config.yaml
init_std_o: 0.00683
warmup_steps: 0
batch_tokens: [65536, 131072]
MLP neurons of a small language model. Each row is named by its layer, matrix (gate and up: input weights) and neuron, and shows model dimensions 128-255. Each number is 50 + 10 x the weight over its row's rms, rounded and kept within 0 to 99. A neuron's up and down rows have the sign that makes its largest values positive.
After each neuron's rows, "fires in" lists the words (lower case) most often at its 100 highest values on Wikipedia text that the model never trained on.

L2.gate590:54 35 42 70 60 69 66 57 66 43 33 37 67 42 32 43 67 55 45 52 55 58 40 37 55 52 61 47 45 49 53 54 38 52 37 47 61 49 55 61 34 65 59 56 53 49 57 62 39 53 45 47 47 51 49 48 47 53 47 55 64 49 33 62 58 62 46 50 43 49 59 68 37 64 55 61 68 34 62 78 58 45 48 56 61 29 48 63 40 57 43 52 55 40 63 69 76 59 49 56 60 59 56 57 49 60 36 49 53 45 48 66 44 29 50 56 45 56 56 37 60 71 57 66 24 52 24 37
L2.up590:39 52 62 26 44 52 54 50 76 34 52 43 49 50 72 47 56 55 44 68 59 39 44 61 45 41 45 47 76 66 43 48 44 44 44 46 52 53 44 54 44 62 67 39 52 50 52 57 50 56 53 67 23 61 51 48 47 67 41 58 44 49 44 64 27 63 40 45 56 38 53 42 56 40 37 45 47 43 54 39 52 39 57 48 62 53 51 55 34 49 45 58 34 57 44 71 47 52 56 39 30 76 54 49 52 39 45 52 57 46 57 58 52 28 56 65 59 45 38 69 56 48 57 74 40 54 47 67
fires in: "of"

L4.gate425:63 31 56 43 60 35 31 47 50 36 64 45 44 42 50 46 53 59 55 56 47 34 66 40 61 57 45 62 44 45 54 57 53 46 70 45 65 77 43 72 59 60 60 40 48 33 80 36 57 51 59 46 62 63 64 48 39 52 44 65 39 44 55 49 60 55 61 44 51 37 47 68 33 52 39 48 39 61 44 51 49 43 56 60 62 55 40 58 64 50 50 57 42 57 65 58 61 58 34 50 48 43 47 54 51 65 51 41 43 38 52 55 44 33 47 23 54 64 60 36 56 47 55 66 62 48 50 64
L4.up425:59 56 41 41 39 62 49 46 51 57 48 49 45 53 51 45 42 40 59 32 49 58 70 43 51 55 58 49 55 36 48 47 64 31 44 54 62 31 56 58 54 46 48 60 55 61 63 56 56 44 31 53 54 52 55 48 56 66 46 26 50 43 44 61 64 39 50 54 42 45 63 48 54 64 74 40 48 52 37 38 42 24 46 64 53 36 41 60 44 48 58 50 52 31 37 40 60 50 85 55 54 69 49 46 56 55 35 39 46 47 64 23 40 54 53 51 61 50 42 45 44 53 45 49 34 42 46 45
fires in: "for", "on"

L10.gate46:58 48 57 49 49 56 49 65 43 53 47 40 50 46 61 40 29 43 58 67 47 52 48 58 68 29 54 61 41 43 55 61 54 62 44 51 43 58 51 56 59 46 50 44 49 47 54 52 35 60 54 54 51 50 41 64 39 61 35 46 48 64 54 53 52 43 55 75 54 46 54 54 68 53 39 44 60 60 47 59 50 47 42 55 63 63 39 22 56 49 47 47 44 61 63 58 42 64 60 62 47 60 54 61 37 44 53 38 40 53 54 55 48 39 47 49 47 50 57 44 56 41 53 38 52 44 43 48
L10.up46:52 53 53 43 53 42 55 49 41 43 41 36 33 38 43 61 35 57 37 50 40 53 51 66 45 55 39 56 38 36 60 48 46 64 62 43 63 54 53 55 41 54 51 55 50 37 55 51 56 46 61 63 47 45 54 65 27 48 50 59 48 36 44 57 61 48 57 44 29 48 46 50 38 42 35 50 60 41 46 33 59 45 47 70 49 51 61 59 56 46 57 53 57 63 67 53 61 41 54 38 56 39 44 46 59 46 34 35 56 47 29 48 40 45 60 43 54 38 54 62 54 41 60 59 42 53 40 44
fires in: "it", "they", "which", "has", "have", "that"

L10.gate429:63 50 51 57 67 43 47 55 68 38 57 56 39 61 47 64 40 34 48 52 45 43 38 56 62 50 36 55 57 47 66 50 44 66 28 53 45 69 57 49 47 55 39 65 52 55 57 44 38 41 33 61 46 31 38 53 65 32 36 57 69 70 55 57 53 48 48 47 54 43 54 67 49 51 72 37 52 61 50 51 66 79 41 44 48 35 51 64 52 39 31 67 63 41 47 64 49 40 46 42 56 58 49 45 50 41 54 48 56 46 44 55 52 51 54 60 56 52 33 32 54 51 41 55 47 69 58 47
L10.up429:35 59 45 33 65 58 58 65 57 40 43 47 45 53 34 56 47 42 61 46 48 50 44 67 39 51 45 65 59 50 49 53 44 59 44 53 55 51 41 43 64 59 41 62 51 65 52 52 44 53 55 62 49 55 52 77 65 64 55 63 49 44 73 53 45 44 66 52 60 35 50 45 67 46 34 46 46 44 48 51 59 43 39 35 39 52 50 48 64 46 54 59 54 57 35 64 55 54 47 46 34 63 42 37 67 50 50 60 53 63 45 59 35 41 50 58 37 51 53 43 53 49 47 57 47 48 59 59
fires in: "no", "any", "the", "a"

L6.gate798:50 47 39 44 62 53 60 54 49 47 52 54 55 37 31 52 37 45 49 37 45 28 50 36 61 47 54 55 65 42 42 44 39 56 53 43 42 30 47 47 45 49 51 57 65 48 52 48 60 37 43 27 70 39 55 49 49 44 37 57 46 45 50 39 52 51 54 46 34 30 45 53 31 48 39 56 61 38 32 42 33 53 54 61 52 48 64 46 53 36 43 63 59 63 55 52 50 50 54 47 57 55 46 51 41 55 41 68 51 30 59 38 44 35 61 43 52 66 55 41 56 52 67 49 58 53 35 59
L6.up798:49 47 43 47 58 18 47 39 41 54 45 66 58 59 45 50 47 34 35 43 39 64 52 48 49 50 48 49 46 29 60 57 58 70 44 48 54 59 54 44 49 39 42 73 38 44 55 34 35 50 74 45 45 52 44 44 63 51 48 71 62 51 41 43 43 65 47 58 55 60 44 41 55 60 38 42 72 62 37 49 49 39 42 39 46 46 44 56 47 59 49 39 44 29 46 41 54 40 47 54 49 59 37 60 58 51 57 39 43 37 54 38 53 37 48 37 55 56 65 53 45 36 50 58 78 35 22 37
fires in: "by", "on", "in", "of", "at"

L2.gate18:49 55 38 58 37 45 59 52 67 53 54 68 39 40 67 44 46 50 54 55 32 44 53 53 38 53 59 39 59 44 54 53 67 33 51 41 52 46 50 65 61 63 45 49 53 48 41 43 27 54 42 47 51 60 24 49 35 55 37 44 56 48 38 53 48 60 56 53 49 40 45 44 36 65 53 44 55 39 55 71 49 23 46 54 45 47 69 53 47 42 69 51 48 59 61 60 57 44 36 55 75 63 64 54 48 53 27 46 55 51 50 54 60 47 54 52 46 70 48 63 42 39 43 48 41 49 39 60
L2.up18:48 54 44 52 47 49 43 49 50 60 35 43 39 55 57 54 61 56 48 52 62 42 54 38 43 46 51 46 38 50 35 67 59 51 53 39 63 49 47 69 45 47 50 56 39 44 66 40 44 62 54 48 48 65 58 38 32 52 43 41 51 45 43 58 55 49 44 57 41 47 54 49 65 68 34 52 59 42 47 63 56 42 53 48 54 47 54 45 40 50 39 53 38 66 63 56 47 51 48 46 57 67 54 52 43 47 56 42 63 58 48 50 43 60 41 43 59 45 49 69 44 46 51 55 46 43 32 42
fires in: "of", "late"

L8.gate794:66 51 20 59 60 43 51 49 46 61 54 39 59 61 39 40 52 46 50 62 60 42 40 45 53 51 41 50 46 45 46 41 54 55 62 45 52 45 74 62 46 40 41 56 66 32 49 61 49 65 46 51 36 34 57 52 46 40 70 59 72 58 60 53 57 62 68 45 51 47 52 64 40 51 53 52 55 62 29 64 41 42 47 48 48 34 48 56 54 67 31 48 41 65 33 43 44 54 40 53 46 56 47 42 52 40 65 48 33 41 51 53 55 38 42 41 59 46 50 40 60 61 60 54 46 41 54 62
L8.up794:52 45 50 38 45 45 64 37 43 37 56 31 45 52 41 55 48 49 52 43 53 52 48 49 43 40 67 47 54 48 50 54 61 44 31 27 55 66 52 58 31 56 46 45 59 38 62 46 51 56 47 71 63 62 46 42 43 44 54 65 37 48 68 60 57 54 37 42 60 69 47 43 47 48 79 76 22 40 35 64 49 35 39 60 54 40 50 41 61 29 55 47 35 43 35 50 30 51 48 50 43 60 39 31 50 48 63 55 48 45 58 57 48 52 76 46 57 60 44 47 43 48 45 54 60 39 62 59
fires in: "but", "however", "no", "later", "and"

L8.gate325:59 48 64 38 77 49 31 31 28 45 65 50 54 45 56 61 45 47 48 55 47 46 49 40 52 57 38 45 59 60 57 53 60 53 46 33 27 53 59 48 29 49 55 47 63 56 61 62 50 50 64 62 48 39 45 36 47 38 52 44 56 58 34 51 57 59 72 57 49 29 55 61 44 54 56 57 48 31 34 49 63 47 38 57 42 64 43 54 26 50 59 58 52 42 55 56 63 59 43 55 47 61 47 22 65 42 51 62 44 22 57 45 44 41 69 44 52 56 49 58 60 55 54 66 61 52 53 59
L8.up325:50 59 57 62 49 61 24 54 48 38 52 71 55 44 47 41 48 44 55 60 44 56 55 63 54 49 70 65 36 35 42 51 47 52 50 70 64 58 35 47 52 31 61 39 40 55 32 58 51 61 58 40 61 53 55 54 41 46 59 61 69 48 37 62 58 26 67 51 57 53 59 48 62 31 51 63 41 53 42 53 44 61 40 56 51 41 47 50 51 54 39 33 57 39 41 69 45 42 47 62 46 50 35 55 62 59 54 33 25 59 43 49 45 41 40 55 69 65 43 58 29 41 51 63 54 45 55 42
fires in: "at"

L8.gate733:65 59 41 54 51 28 24 60 56 57 43 34 34 51 45 57 51 49 51 59 49 49 46 31 59 51 51 38 40 53 56 51 59 50 32 46 52 66 60 42 55 39 53 62 68 50 61 42 38 60 54 42 49 43 56 35 61 60 42 50 58 40 58 36 54 59 63 56 50 43 32 42 39 58 56 33 33 60 52 56 41 45 51 50 52 75 54 45 54 49 47 36 53 61 53 39 45 53 39 41 67 49 47 50 41 43 45 45 60 52 44 36 40 40 50 38 43 57 52 32 49 53 42 49 50 28 37 48
L8.up733:67 57 37 43 47 58 43 38 46 65 43 54 55 63 52 47 42 52 36 42 38 57 58 53 64 58 34 61 43 28 55 66 38 49 54 31 51 43 37 64 51 54 65 49 53 53 70 55 46 49 51 55 46 52 50 65 54 53 43 41 42 53 49 53 46 59 49 50 50 51 61 46 43 48 41 54 57 56 61 52 46 58 58 49 41 43 56 31 47 35 52 60 48 27 53 60 41 55 70 51 35 47 51 50 30 47 48 30 65 42 51 39 62 53 44 40 40 55 48 64 44 51 50 63 53 54 45 47
fires in: "on", "along", "over"

L8.gate76:59 61 55 54 52 40 35 41 43 43 41 67 52 57 50 74 47 47 51 44 25 59 58 36 47 46 55 57 51 34 40 21 66 61 44 62 56 61 58 41 39 39 55 54 50 63 45 44 42 43 49 47 52 43 49 44 54 47 43 50 55 39 48 49 78 52 71 41 53 34 52 49 29 57 50 60 62 34 52 46 41 66 44 62 41 39 42 42 49 43 33 61 50 64 58 70 52 45 46 38 46 36 56 48 63 59 42 54 39 48 55 36 49 28 43 36 40 46 32 30 51 67 60 53 60 54 61 56
L8.up76:53 63 54 29 56 42 42 48 64 55 40 45 46 58 43 32 61 30 41 42 41 39 37 47 59 58 48 41 37 53 53 45 53 57 47 36 54 43 58 52 46 35 37 48 41 35 35 41 40 54 57 56 44 39 74 70 49 49 58 47 40 38 57 55 41 34 54 51 41 50 63 67 52 55 56 37 54 49 29 53 50 71 40 46 64 46 41 66 52 50 49 44 63 41 62 62 47 35 44 64 49 57 32 62 54 47 32 51 42 70 49 51 48 44 55 68 50 52 75 47 36 51 46 71 49 51 53 48
fires in: "the", "was"

L8.gate235:50 44 64 54 58 50 48 47 50 43 54 47 47 50 46 67 37 67 55 53 35 44 48 52 46 44 70 48 71 47 59 48 46 52 35 65 63 52 37 56 53 47 54 31 44 50 49 49 53 57 62 37 66 54 52 47 30 51 52 47 39 65 59 55 46 55 62 49 68 37 55 57 66 67 49 54 49 51 35 51 54 52 62 50 53 55 30 47 40 50 40 51 60 71 53 59 37 50 38 57 70 45 67 39 62 60 40 40 56 57 63 29 44 48 40 41 53 66 50 39 53 59 71 63 44 49 48 73
L8.up235:61 52 36 42 40 41 45 46 57 61 53 38 56 54 56 41 55 48 51 58 47 37 65 51 65 55 58 52 46 53 36 53 29 33 40 54 31 45 48 39 60 36 46 67 25 44 53 63 48 49 35 40 60 49 55 57 54 47 67 48 56 45 42 42 41 54 45 52 40 32 48 58 55 49 57 47 53 54 66 50 48 29 78 41 59 38 37 53 51 59 70 61 50 38 37 74 65 45 58 38 54 52 34 55 46 57 49 27 50 51 55 44 53 51 51 51 54 40 60 55 49 58 50 53 53 65 50 43
fires in: "the"

L3.gate807:64 37 59 56 49 50 48 26 50 40 42 49 57 39 65 44 41 45 62 37 48 51 44 46 33 56 35 62 34 44 41 45 50 48 35 54 42 58 65 63 38 35 38 54 47 49 54 51 71 51 53 37 51 52 27 46 45 57 29 46 59 38 43 44 44 46 50 50 47 36 45 41 33 61 39 48 50 55 50 55 52 52 53 66 46 34 48 53 59 31 33 44 47 52 55 40 49 38 72 41 43 43 62 43 45 37 28 55 56 49 35 50 49 54 43 42 35 56 41 64 47 61 39 65 50 52 47 53
L3.up807:47 44 38 37 44 51 46 56 52 53 39 50 53 38 48 54 40 37 50 58 49 67 49 43 49 45 50 57 46 62 51 51 43 58 46 42 46 47 54 72 47 26 39 58 46 61 44 56 56 52 66 35 31 53 29 45 56 48 38 62 50 46 53 42 60 63 57 47 60 46 55 39 42 57 39 58 43 59 47 42 51 44 67 41 41 51 66 63 52 49 49 43 48 55 41 51 49 41 40 54 48 52 67 61 54 44 58 36 44 39 69 38 39 59 54 35 34 53 57 38 45 56 60 54 60 54 65 73
fires in: "as", "in", "if", "for", "by", "when"